Part of a small language model's weights: 14 layers, RMSNorm before each block.
MLP neurons of a small language model. Each row is named by its layer, matrix (down: output weights) and neuron, and shows model dimensions 0-191. Each number is 500 + 40 x the weight over its row's rms, rounded and kept within 0 to 999. Numbers have three digits each. A neuron's up and down rows have the sign that makes its largest values positive.
After each neuron's rows, "fires before" lists the tokens most often just after its 100 highest values on Wikipedia text that the model never trained on.

L2.down756:480517521545528577553502466503430565463534518468545539422560526484514439527487482525581538481566446592449553543495535471553477435498473521520509559507542531545496501493511573438473448591562500490421493444451449474468506565501476524535478532460418492458483478463461547430504554491509452506501484455530564407504505520598429435514480520513568522552507521469505477469505440510468562438500475488478489521510457513509508548444461541558559485530484481511504436513483470500519532436506526512475457522463528496547456526515482493571492502506506496478498534472569529572455479561536514434
fires before: "|"

L10.down414:476519416544482487485476476550587488476494473455512475528516496522450488513523504499516435466493466575563504558447452487517459501416505503446474501468550477576591497557513459490487476498421472502480496533481503477579552542522541552533475483608472502548468502524451531517601471498524502515493477585572421542484515505581546461557434522472563539463540501412451465562506513509493520437510580539457529501490507544556581523484500507469440490522538488468490475525461535468455494521421490453476529561475492574576535486453561515555491489524509497516550478462504495472484513476524559519
fires before: " to", " with", " the", ","

L11.down442:528498428536477518511463480511521449481499481530517477525486579563487438488451505466523464597494526551545503446489554409550496527568390504561487500454506477480604502514502529457425464494512564443536467503491533544513493477526491474448463500448529466515457528515487493476531493544525504526480599470528455467452430497461462517525473555475512479544421511496450462434472542483480489507486479490491523505516538501507430530500475484582552432448482544558493502529461536490458552504419487513513545493434496454474511501462559508519534563480485486465501514447363568433463550545561480529
fires before: " to", " for", " of", " in", "."

L4.down621:545553449488444535437518528508445422502530487457498477510479474470499484556403503503455443463493512531527528515464524490502472469433465461435530454474489474497462491545528471478494578519464592514514507465464517516504530485491569546521453529468475483531516462522539518542501534456504520621536524486489515495508457532412439622566527529436492483500537550412583501477518503475512509453491459543495556480476513556485524497521509463488486528493545545490552483440453453546541571410469482479486518459509521481573542421490503538435529469521406503466537511488410470484492497500433431540
fires before: "=", "ough", "le"

L4.down566:535553478494526447511449484491447533513464516469473472577516478546540510567498490546524482476505511495532485532507496509510520530465556605503562590487488500590477525484455444517538487507513479595506506551539571541458534504437534541507473478509508516619478476480531525559470585539471484510474494539535455539518556574468481490407447454523512485482548508494503505416497464519526538527477510468524465435550517514514541530557474527477489479482496508482514532469439499442402451492497483557468511513522482451473561574472512466510571490596523484506448511420488432450461555526567432558
fires before: "=", "|"

L11.down495:508474548505493495546545474495499512479548448490538481451505528451483522523490515554434517563496484469397493468551498519489490471512554538452486561444479525505532537526483460605536497490592504582500431489519511466462519483501451426535475450453522468500496440486481562484487538558517488499573481480455531504542516488533521432480505488479536502567494553566498456510503510467540461487502442529487583504470544482530492548438465514599450537543501461530480442493503513507517470491374436453510475468505468472519453509388537488502516536424466567541478492556495568511448492497455376481
fires before: "\"", "]"

L5.down374:486499482456547452539460475442473481505514418550494494448432548527487495472483513457574491461529461516446541467532483407473531550602488474553539415444499526453484545550538510456469477510407565455459469463496494530416503468469487524443493499466493392479509521579587459425486502559579527499548508430538524511517510511456559476465506495480509507494501507464572468575495458499484539537569553551463442479509518493500528502556522527536581467432536525449467491539513494502495599503417516462535522464462529481554547462497533460547495540512470504517525472497513515470486472519463481496
fires before: ",", ".", " of", " in"

L10.down265:451499477542545483484497616521517531463494461545571493477485508454495516597448484418455518487509471526521607506483494534550480512554503494510488491490451514454473556471501481479546531550467542589462531550418523574506477535594448600474506443525547521521522529501521469477503543540531490484499441515530457535499489567521468445484535549450469573436501488549488464521423452525528426454442431501463528468541484490445474507540515472452443542487550497495468471451465452530455462577559513498447488518512427525459556496526481507523500521552475509536531519511558414462459527510485464499
fires before: ":", " (", ")", " −", " |", "T"

L9.down702:491515461560465462460513421493511484556470457552479516496499543527398470536460576537498449484466454489569469509519564484540497574452460450451511481498487468470550515460497460453516450447508490590472545479553452486515530563529419459467585434428482474568551531561491493521541490477556485452454477485513485508502528529509568522501496496469543526541538539509501429521473596538547461550458532492511540564443519501570491459506516491419544508532515515495508525538519473484518491506510519537530548445455521452522485542449535504478487441475522479522507508356432428464517536520506474443
fires before: " to", " as", " in", " for", " with", " by"

L11.down490:545476584488565506498529472543499543534542520487528563526540459471565505511474512494527437547549538556467518554467476491473462449585510541565472458440490500555528453500500469544466504588439522521456507459535497491483478489549455441548513478478399554533520488506519492538484475489452460501491500496622496510511496475420469574527522525463554550408475535541432485446558545499548434559586509492543474447490532484464591531437431479510524514459472435465461531491516473515471448494509500532497493551548608470469504455500481515449502558468497473464501468452485526533521489467480556510
fires before: " =", " and", "s", "="

L10.down338:517550486500530530481476468513456502467435494579477573446498467486560447531483392561506509544502520511498536495566483521429434482428478538490540454492558458456461524502526464458478463443582452465487561483521473480490535495522462557565468506585453480522521472534550473466531521468457513494494537527479533539488503569476493423510532540475587472501444576465506502517529462465441535491515462490552479508447463481499504501482508507495501462506472407495546503503500539552529533461425532489578473550554527498518587506468586535527481560474561472507536481523596504502453531429396490476
fires before: "-"

L5.down715:480480488514523452469410470458451471532449460508463483543493529508559434451446532486488543474490541449598455449532525481438521528607454515553538455508520462470528476443425479520530516501478471479517495533542532539478509453484500391433501425518485519529466470531502559592466466529460503470514498494485458462486458563512508451510508538466484512458417536575511522529460538512570506536497540528498542519488551556530495484505401484484468474513514393481531502469500540452544491497537549533542498465527515427526489591490520491434545405492525479527453512497567470511573453521553512493
fires before: ",", ".", " the", " |"

L5.down249:476490555534510461557502432450521525514484414433527458388462484485442451496490484515534476528499459490558509459470540465426498444506501481501536525507500533516449484520428467483473506504445434483519523549431471473498455469530480513533563450566538536505547523504536501533486517526529501541496554466428558505526533509474526501459475515523546488557555567428530474471495471529482538408483472495524506549544523446477596502539485487535448505516498555475483581363431454492561588498525455561491508566457543537485539494470492456557514488524461487558465562447505467485571538500504459472
fires before: "\n", "  ", " AL", " 12", " −"

L11.down151:445512408520512433497542346489511502460459516447457570425489451498534556493521512454540581420495447495504478548444532505484502525495460511487467407515458499460527453513530498504454515483499461447524506508480549516508527516454561556410492472506509527528549469439584499510509509523490483511516456570469546473519524466495583493477501469516492477475455483492556569474494483479478513486594512478521500548500488494332514481457544423455465482538515487469534487458459491494431510457495516498487467559485504488525466532469471594454488539528482493466472489499413467501469470529550536506
fires before: "d", " in", " as", "s"

L5.down44:473555526488574537449424531503425489486538436428567491583435479524557548597481468541474497560451500536426524528467466448486497441550588502481522483496546529471456557501569490546493496532474525484463503540576472471416438533466527524431491498461466440440517463501522492513507541439495504458532472539530547498537477464535482498525493540474527517443466516482527464517482440512493493504462528503565566445502517461529514523567522515540480483513484470532456496504551515519505517505507577438483589509488472603518450447541447533547513534541467418439517459505556499498480514522515487594
fires before: "\n", " |", ":", " in", "\n\n"

L4.down217:442618518501453532572491481503484486524435508494495464482541456517490600433529484454486496544553506529542472540449554468480521528523535490469453484495507466458473505499456505519510522570523490474561515469515513408493546528419488576492488440498499484515512477470504471516509454455597472553563495434523501520493431508538380483456539534523515531588519487481538521458585506515589518593469522509539542525577474479493508454515460464430454542475498528436435502529493437559494487496482483502532486410485522520470504488509490461522499514554526525565499588504477496433454526512436473478
fires before: "\n", "\n\n", "  "

L9.down63:442510522503518477530418497526491582442471534470463473501545479539508520564510516579578562589486558506488509527525437480547507473452574473531463478482529538504494475462500429524492486463474537500466535450483490437464482480545481515465462445484463573565504478549528480567503516504502505501488522502549523461545486507450484498503445550543459482522495502468421464489501499512495455566549547477541506483458618539516548470463473539533441568481494463450449571376530577525473542503492550564509466502451545467409472495461505491494451465517455524584567505523457514525573497445476493498
fires before: " to", " of", " in", " he", ",", " that"

L11.down634:453533530537511469491518455414452531522465511460499496495512469461530522427479524485471557496540455517483521511537463524470483525534474534468594515532495511473540503539498486493446490522541421441457410496531475493548402484467500563453442476608487536616444522504498521479458476512447603493513527515543534459533553510480540530434543459451507482482467482521537502513437510497448493455469518531467474573480515480523481542421501504506463601525503500518512446503541494518459551453542572532484548481542484565511507533472515436418475533411496496529452484547473441484529500598499447462
fires before: "ment", "y", "d", "s", "ion", "ments"

L11.down333:519476460498490494498512539516487544490548476502504487545439513478519554496446519547537594441493478575498521484582506556521475513469501431511520538520458485466475480512434479520494514564511559505497488515511513473478446570422554534526489495508518494456458505487449491451471438461487493501497522436437485477536524564526433464405395511525481468415514509486441427527516525554552548484577476574515515516545456481520582537470464468467462598456450470488546489434452489492485548440477499416532494523485470507513482473463539459521514449529478477500545475527362455507547436532442511496
fires before: "|", "\n"

L11.down159:530520452533477453458566512623408474487477470489531487530463381517490515515487502511455513487515508497489511523541515552501462462498509486557510459505543475506493554440490415567487486553437470507507461467469497476457503459473484530547454461553505470380510492498495486501550487543479535495484526473490513444490486520497466586510475532535507504481554510457529481502449515491475513535543512473456501600505493407445529510500468415516468437433550507395456460497509469559504467534518467484489499497469432502546470519433488475398539459462466498532458500439546502566474587561471584476
fires before: "-", "=", "  ", "."

L3.down744:524521469499454545582511551463527507531510494560472512525498472509536440460445468516479434520533489431478432487522518476535499456538488453510477588448499463483541494563545514471476463409444519500581513451422584511483488476499442536586514452560465523532510486542484515512543566454488527509509513527455455483571496583512529507496497521475468429483500452521459450540555526551406510566526555470428540426507517552496510491525411554432512512531493507592489470456434461586545529502559467520493548496485548452501462523466547488458538478516484548438481521539481490459513461491508465520
fires before: ",", ".", " and"

L9.down424:518438491471511518462561492455514455498514471490461476489523497485447476531479518561534510573549495525483537493508537446457478492516534523488498485479533495511562434562571528543503518546511497584547512478527470561493557478501466518507463557592532526584501516395542477428496460494459504514494470544509552459478467421529502481534464516535428458410468432473516460535549411484430532506515536406522498501499474482502466528400532506469463551474497458512494513536521423482468383561467510515501500541573496392562544527487504488488465545525529484554507484534556522477479507559546553516
fires before: "-", " of"

L2.down226:439456579518526554541512562559535366466582465516500447485517522488499424505475471552572524557525471527565483496468499519525495442573566444451588475485508444516489479494468508527563597462552541453502462504514459538522507485511490495500561439575481536523508563528487440476525530468548481472438479505481539471484530552495485527532463417508563489507451501552525503437515538498510479527531523474498482514485439533500483605489527500442534483522501504407513428551474509563479479482518543533500508518526496530553526480501576531495482570460466469467517472515589432548487518485535511459
fires before: "|"

L10.down685:523460513501539469515451503488452510462463526478512496447553497481547538554438514543571534509565523429502543500510486477554423539478597502516505515528570515512535516524483458518519484527457488474555476527485524497425552464482449504398500512562556544548482475452546534437472516472542467543507498480602529604549477483542444466549529490440469514522526432432518463551488518492517478512532467443492441516527502464494530511474522551434463516471476423471509538494504459457476525521513460556475444531519527519514508443528470494486477510555528542438471407610452548450511397430500505506
fires before: " of"

L11.down562:442564576504475462503460424427483450486484524488494524474522504452477526469517455471503518481495558525484529521521472490449549491452526471518548544538454428455542452527521472528560484500499476522563498475474482443537530519533492479527574402468568459508552548561556528516532560440497411515441527524494504479491507509433499513445470394519454493450512537574516509481395444463532442528570468468543584558459508537455515500503517505476479571465442482483512509561453464436507542474534514498488475510439512456550536531444491482487498463510490455477526539455407547484499549516520499595
fires before: "|", "on", " number"

L3.down625:508525499534538528442507589513474529550521480568437496508466492457595483467512473467529422516567507472449583542536510513524443376484541455540453496460495497503482518492526422524492479475522459520543535491440489434458519527484477519578522506584482500550527505524452496479549523506471620501457504507558480492479443461408498424466495467523500465528479430482526533446575563439509545437543461507536519482522528476424518468485506515498501508529519492541500475449462418514518501428476496449512535508456522478405472562521485534465573487495498501559493495478508548522531567460540478543
fires before: ".", ",", ")", " and", " as"

L5.down508:547544494492515470424435507500524469461522422516490533470536543455555503437467515558409556405553512445508487532443462523497516416517527537551466603460459540488478521503526465435478550527461556559461537527472544531514504481504497543497500531486518535518552534482466493473487498494514566418442509526473478520489500509497544469532597538488503554524526530490474588567466517445462537567405562566490541472486512496554471525462517529498455494528511510454544493543505523560545549540541475504560469533489605508536556455558556496550546466538496504476483506481559462454468526441462506522
fires before: " |"

L4.down613:521532497497557528476458591525533456437465491503515497493491483483448545512536456478442511493501447509509595446470545474456534549501564524444572477501495496460514459393473450494536504551519469469446473535544560461494513467452518529495472551499533553524480478488531433630497507531477528494512535542464453515445523482506492533459501514459534548515435533509523520509558449527501506474421523504498487484519519457446420469436482575417501552516471429375524505447536533501520469466528517525522390506495445473501438544542500489464462503487454505401484531434456522504454512496550470508
fires before: "=", " of", "|", " |"

L4.down657:548580502441512512535556487495491439612477465544436437380467434504491474487462509472485467513499501502513542502427559437526473508515543489508497508560521490506507552537504439541476501465525479525500488501519567511442480494505492536432507479578497536520489591528505491515404571515451554481487526491492450507516539432449455498452505463507450501495518494436469466519522473395463518522488548449544472512517533498453465435527412568456532511490505601544474530569463423442504499502521450484494438488483562500470512532442559521573520472551471536555520467531458514487467513456497462494
fires before: "  ", "\n", "\n\n"

L4.down637:509542450529550475460500596463475478510490454562478454527470506495503426538434557516495438552482503548493510536467509478498491488458559467488528472522484549414447510493443495459542454538498545486526527438543493548529546518508568550575487529467536447410534485515515504421503443481509548487548589508480566596587507513482467494536502521467514470520483428507474449427494464480534520491467463472484566419562496473429509471536529454499540488537519412522555425547514484525510509450490494544511478519445505547478422452434455535502530534513460472576479565538473467453517482449520503509
fires before: "  ", "-", " -"

L4.down82:463474542501448491447472495482431493552518511564460528517444499506496417525508536513563450568534455505559483566481502542495482555524509519418479440518488497575532473568531481524503510537550484518563503540513544544417529417513511442539564546556468439561540488577495494470435494499548477443553490515477513454514510484500516564438535513468461555470511434545432474549439536506464439452569428600495508531558499481485532542516524509504476523540559440473497478552472585488503482483482518493515550440455508516415502487483451510511549502530508494538411526540501476549529542500511456545
fires before: "-", "′", "|"

L4.down347:485554456503548567511498478411387539503419484523482451504555559488506526441441483428538498462490505479495522433488522509473550469487426478518488503517528493423449468488541448465485471469519585467548547535540525518428468554461523415534565472534550465486569482532507495483497465501503515432461502489508476532520455508482497491407503577543557471453439476524549457476498473491522513510520511500533458502497453485480487506391472506495549464540450546535532496550517499509472493448509450566583603517509560389514473509461483543493530437519454487518522450514490474416524507490532474497
fires before: ",", ".", "it"

L5.down596:553535495534497499463533531538464465524582515553459488472414523496472535639481457465507395586479489539447459486500574452545491550501458491466487491478511460513517517525465538465547492521464459440533474478533576491481514433566489492552475516490482540466467508464532490509556482481573573490524415538518473513507428475520546484533481411522485464513481520546475455511530540565533502536405522502469457535508535522479518505546463506511499583564549432561495535538542448527529551539511498473527513495421537444473470458497512516534464514479419464470487541528536469396516503466505536470
fires before: "  ", " Candidate", " Party", " Team", " W", " Title"

L4.down420:459496557476542524516501506485565529485532408557507485479447522489505501534527484603487444443594544469500539519477455458454504436526473518555465480484478457513487525551524499515539538487449463539515458493445516463448540535480492553493513459562466525535528454469466480496480481479533477533488493496478543473535454500441468558390469444489455454501495410514518518452412432464533472518551521491457455477483569468496470537428532436567454554510538497603519492491493565588517564499508543503499492516456481555464485497536476507501559576549484418474507537456569523469517463502561453447
fires before: "-", "Star"

L4.down632:560465503472464509583570519550448464477513440398440495491475474529548508519456472502412459459514477542530491506462511466498560453461427498453467540513522491472510515553416450529462516476552447501484536432532464517477527465558485516463516423489475524505510460479484496484488467562400518544493486493506572554566504548468499465485482453480500477529487484524491491545514519515453531441501612469580513501497498424525474503515494468585476554474535426487518516603536440508433566475487594520516444479501562544498535490488474470468494509489438537472464519511539550503585471521558515459
fires before: "|", "-"

L4.down286:474508485451544570485520606475416489431548559518508430497485519553514486537498517476506450508469395491475473518599535496473529508493528511491580529483476491565549478517526513544501498510513508578508485458507529525473468489484441561472501520449516508549547583518502475554513456433445452561537493501440496445476502427435470533528479584521480540512505515466512509550492432501472531494433554572487514468476476530476475488511521522448524469532538470474555456482475434508460517519486528533443500463436487516525502445588446488443544532477436544483551489416510533413455454533538477584
fires before: " |", " (", "="

L3.down571:530471467499544477467510537423470575410403536533417560527497565487466417531507463491526521518511535503493490474518519483452438521477489495442544492460486481494461493512472476462487510531571434534522497420434539470534568516477469508499448524515517570522524423518563508523498492486495554525508470569494447530511489410486462503479476547499510516546491429451449463500558525529448493451490485422557507440520492500440517435470501512482513454519537457454513448412414550502430421458511506438542459496504498472437554532499512533518496493541409468537528452502409468444488490528513461496
fires before: "=", "The", "|"

L5.down756:489551555483479480511500474496559533423527476554472570496535544422565485499464494516518457531485425499450502533518485585505563502509485499576458448533554560559454485499542456520532538478516527470531436509435451520523553491490488464494500507538569521550491523557568554475525527522553525584512541568471497478509523515459496490528539599483476528495500545440491474485420453538479467550546574520500512556552478510500451578499576448517517482483443593453505473513457460475458561426549513532495560474505526521570549451473486456456527432496480531527513450535551512524500537423517546523
fires before: ")", ","

L10.down442:422494514496453574494522572459545541563525485462445477509524494468466473498493486522447521506466444432532460545539505417482538549535516508536452426410466533542511552463516569491453489565498438484473522425531436548515525462459497535507546521502529522538489522516466565472488503508507512451540483514507566519521470513427551511475483449489494471505460449511451457522471456498535514451540468541466523555499447513561487470520544566427452457540520454443528536399442546533528438469517424565533494521494455510527486519481481531623490477532485451536472562504594462437500523506448497505
fires before: "|"

L3.down393:418525521545467470541518549501500448434452453552505448447482480476430492502418528560545528468551495573495476554505481483528536464438532507520586518562522525553456580470445494487535491475451467490553508493546534468534488522496556582449580577502475436501537468514503515485657524445522522545501511465517471529500477495453483485529503545560587476493485541530548501497449498498544481544595451566521474490593496482452445524460520506439503475506517523505465514476504424536505498478532503497472492490496512488449468513491515488474461507472427477466480546513451419577492564490456517481
fires before: "|", "bl", " listing", "ing", ",", "s"

L5.down602:497474497453518469561467508493519485597548558499538437532485486458494493501494545556507541476472556570449526547498480497489479447525530428498525496533545449539470519512477544467517500548515521500501531484458481546401533491501462536521449438545507572547524502464506473501497545483510515566486571498503559544502530420443510509486439492553502515470611593462497510434447467476560484479472463534501464527439528476448542584505537550579536579534477502519446509403464444526484484496507474570503540505458539421507488420488434456457525490536507458475484506554470427481535499532416496502
fires before: "\n", " 0", "\n\n", " 4"

L4.down187:515471516525516500418579559493463490552473460549499539516414456598531439551480512525523463506533577467509601507590504443507511501472546519466562547473519488511503412505512527436506543491496518466503457532496447393496520446512527498524514514419520478552545484457476437376450539532509500471540479508500491476497532503486494534525585546442503506547531491568501492509465527601489469482455445508510518504513481454508483411462424505514528454507464434544520553496457535535478488512481512499480441571478496470516459480487527520466512504464465539570456405508452468441475504498470530489
fires before: "-", "g"

L11.down224:556464482491498556543474555527421472437523470525454443512537495445513535519467497416565470438429498575486461503435417474512450495547425565529490477481481522454506476533528524486538505513483470468522506547445485503492481546492441523407522460482549454447444549500395486475504491458517467476479470460567434521520556489498482448502535502548460540529522463519489495517537476462482447458491480545490468532493482471441443587453500506488544517510446449555523543455493462463475540473529520522450467506491453490516576526444582537450494498610533533521447479545562520474525542456574556536
fires before: "|"

L11.down626:535495505563482514514476565507542524400476593570458536530489467513486484556421531522454499542490521547489555411476483432532456557471506507578462502445406529482475475509476499511505535501550504506496505543467497452552495476510468470451521532470489491431495500520527509495557553533435470511521487537487489513508484444555472498473456567465473539486558473505519496486506485510506459427551439495530533472453499446516468520482537458519424486464490447497536607526437514495459522477590544489480433603450461570534548508488458526418530474415455516571450475558572519473481523510467519512
fires before: "-"

L2.down224:567487532525485526447588479532512476567548538530478547440465438521430515446502443553438549431484543459485545547482566495499501447468475495465536522492560501550484547530490494570489488523529535456509464514490544512494567452489466579477547578565474479517531523522476557464479453441538513511497533499564571503511474566542529529438510586541465474504516431519470477543463487486419490523516529524514416447481442481505554523497450521466434463482470472532522490451559476499569542478488480486513539503427568513508505517476533473539520536534537425446492546519519452590445546560438502537
fires before: "-"

L11.down407:473497514443491518479410533534445426508567461474492408445500465445514480492537479474453590510593523481570566428466558521458554528481505488550545545545477493527425530503497517493478554530400472538483556495468497531477539496463519499466514545532575431559567476458532526411569475515524493534479492510517450508447549476526550544512501514565550471562532496552441536481510486496472554480465472501436519499492445498514465533521516449580523501511516542475438520518480483530477460482555441500480488487454482551507511544514510535526449461503467499479494552499623516505432447528467427497
fires before: " |"

L4.down451:528525585527454572510535522486502471448558524512552469456501506561429482501501496368530601469486451464446501489554473502536491491530468537585492524522467507426495531435537627522466474479555533481513558488527496542477587494481504547491540451427489518531492541538484478447468433504513537535471562507516516481538435454438607487475475528519473537523513548461453476481525465534492497503459482577525444521451521498527460467526478453405493522506494483460593484523509505508466540498552514484447469480481459501588469524467498509517563484482524489540483489554458482441482487578501537498
fires before: "s", "er", "ms"

L3.down558:525513444476502504484455512572516467510496431464541510443586474468557461486472490494494540553479495467498493497422522438500535505500463501553463485498488496554476467473559487496497579481532456439503471491482500477503475509541564499512467519412569549519413522499493488509562467456433479487443505453551464522482473578441480486546558575490531480571423568527471501467587495481457541470507506439502497435542504516480558507526497492389549475458548509486495499523523491448506470483487474425573447516431534506464518509558446424519436442536512490513477529595430500494513525604514475468
fires before: "|", "/"

L10.down738:475477476451541492495536582497429525548501519532513473511469510536427477519493464513444490486492463501515457527454555483492480525460464534510506562469567501442529544535499495455516528533485475565499531517508481536579490541486500451463564457430526514600510510506542432454474474537489502564488465439522533580540513556466509501554482507458519480592440526562460514502533592520526478534526510503582572453439438465496518521563466497551530499459600543547552533427423481524550462583551525499509517474492508476571472438520519508459478538520495439471473446532524581516578472525524485488
fires before: " as", "-", " be", "ript"

L10.down765:607522464515467507606453465524545438507520517438445583493526532574542515413462477473517489485518448464553529532493510550484523462514512498482482495483436544532507485509459480498551430493472426493439458515571502512498429494481536514491482504543501572566465534570481538540510448565509493493491459573552536564495431526525509474489503472463481499468562484500368524523511525534502466459539484534444436516502499497481542564496468436519462521487521481514473517556385527419523512490529488508423458534577526456528543480504532527537545500463541458572519518502445431495505510474503534483
fires before: " with", " to", " the"

L5.down29:475481504483523561462486569488494469471518461504509503437497452500503478523432450528592493533494487456508420464523466482531498548538510521470457469525476548478513473469504512444537506527550574452563516504461469478518519471514505551536417520450544514477404513456468539466547458437444519479512428491508464450544513510488472471472522517588406508527555516446451544564500446508464508496479503513450533509584436538558507503485591476496527461557519431518477537578511520550516530444495464533528545487559444617486468533455485481485475549480504589476449517491548496554555488594459523500
fires before: "|"

L4.down464:494488540543471536494503507445475545460510463528550553485471452480536531490578518490520497437495564505498551534507438570444568519461497523528515543570446497480420471592502534437479495494517468539489496479566432494494413463447570496496569426475486549550528504427465515490472523521474545406550537478413439482555523513478494498535486505497479493575489475536450522509464464421498486541502525531490486485570479423520558516517552490462512493514544437496521558547470507525491492569429530437491524456536512514462450457574468485566482498460542509565466480607471473496461468544496540514
fires before: "-", "\n", " |", "istan", "\n\n"

L10.down343:478468456458560432451535521505511503606507544552481533495568472511489501504540431488484439563488436569486493485488509546514540548468539476492514477507499480515476534546493506526519495479472470416506422538553554432523557456461501468423427520492514530572460515567513449562474581507540442513489468531492459512500533460516530549467504505412489495438492501383513505420528543474503478486472468524527471490466531391456518459450572517520491544490514461502441560454527514540464460527529416566518503511505494414519552466552497474476469537475571512499515451480544479537435492471495519454
fires before: " |", " =", "=", " of", " (", ")"

L9.down289:556546476494544504517518548528530511449489510536444462503550495471553468554472528490518493479492468517491509520467494484448529406504481440668520497449500498538497507552506441409507452561528559500546498493545435543418493524566503506501504625510510485546416400479449505501468483489511510517498439495459425492547521547515502510486502549508512495490526457487505498493526562470555481487521540551533567444476450482477506493491501516553477437507503506503470373460579502499434552547453502491485545478529511503554508476518468474477475516430486523558522508599556495523559521486524532459
fires before: "|", "–", " |", "-", ":"

L5.down163:500514455493524483559564554511423464550526546462508442537452498446545494596450452520476529514526487520517517427497428430466519488512379454487450510525513510552499527518522562409442480441525509529491532489488501446575437543448468412554510539522549496572461418547508449515502441494438450488480440521517518524443469501512546505481471448478458500436472465547498512521551545509457519458503484523576524515499517483491510486520418497465476505501508431524542529538540440511551459504493459478449538482498452471499465453467482506467450542478510457509499492513513504451495570454536629536
fires before: " |", "=", ":", "″"

L9.down53:471474588521494475533550427486517544460469556481487444494409469489512456522558498491432451495512522562495482564515445481491488507483427467505515581532525513501537446532504539551480484495488477484553490530529514468538498498488465548415549452514408587508512494497549482528470482481574545505538494460520480511540428522486495485462470510549491476492571503459423510456574482527456491479558530550449454479512559499455553470461593486410530563519565506451541482482503404427505465430485489473508522520547477483530449438442531489547554538478506496532488584519442467529457528534504432473
fires before: "s", " was", " \""

L5.down123:474556535572485525518505474487467505473496494553443463501486540480513513442477539466522430539497452511488492512494525475574467477617499451481498552479425447486522527515489497551516425486564501571522492561436589520494523506581484529431500452445491450556547489514514505480470446527503577528521512471470474497460512568502455479482408598463554549502517486528553492504456503482498546510475513491507530507550484512448417509565512449514468510496524527507530486482482538492524602428490504492494544479475538493536433538451593501497569530566493533428542467501531461500476413589493429521
fires before: ",", ".", " in", " later", " of", " after"

L3.down561:475467541524451516505548501490474466506539480595434492528490545505454519441489485535494480433414530457426516554514421470530452463543459536522516518538531482464472512578538518497472467482537507526412490487522575464488504502554462486475497500545538486559496434463537437535476445464508564465491433497479436471553461510486528504534569591485447483498474469488536492516469538520414499587495492544493545477561523449424498450542394523506436507532468555526542516421500472535536573503446569531562502455455523507505550503471521505471524549502577479498456437475523509482446512509455543541
fires before: "-", " |", "pha", "%"

L11.down462:412490434463436500402457467515449512414493459481469527475468504504511537516477473537505509496505424544503468540498501501483499464487441485501528505477551480513447467474497448515525467371540516477512466477488452564573484531481490470471488438572465614541491511528488468532448463514419533474545510497567481428498506549467530503466542405473454491494437510496568404475518417457477494468512534539514491515522468500543460472514511473507489468506481518480554452502487521530517477522485485534447460486604471467596501487455479474535484547562435464565452506563559471543527506473496561549
fires before: ","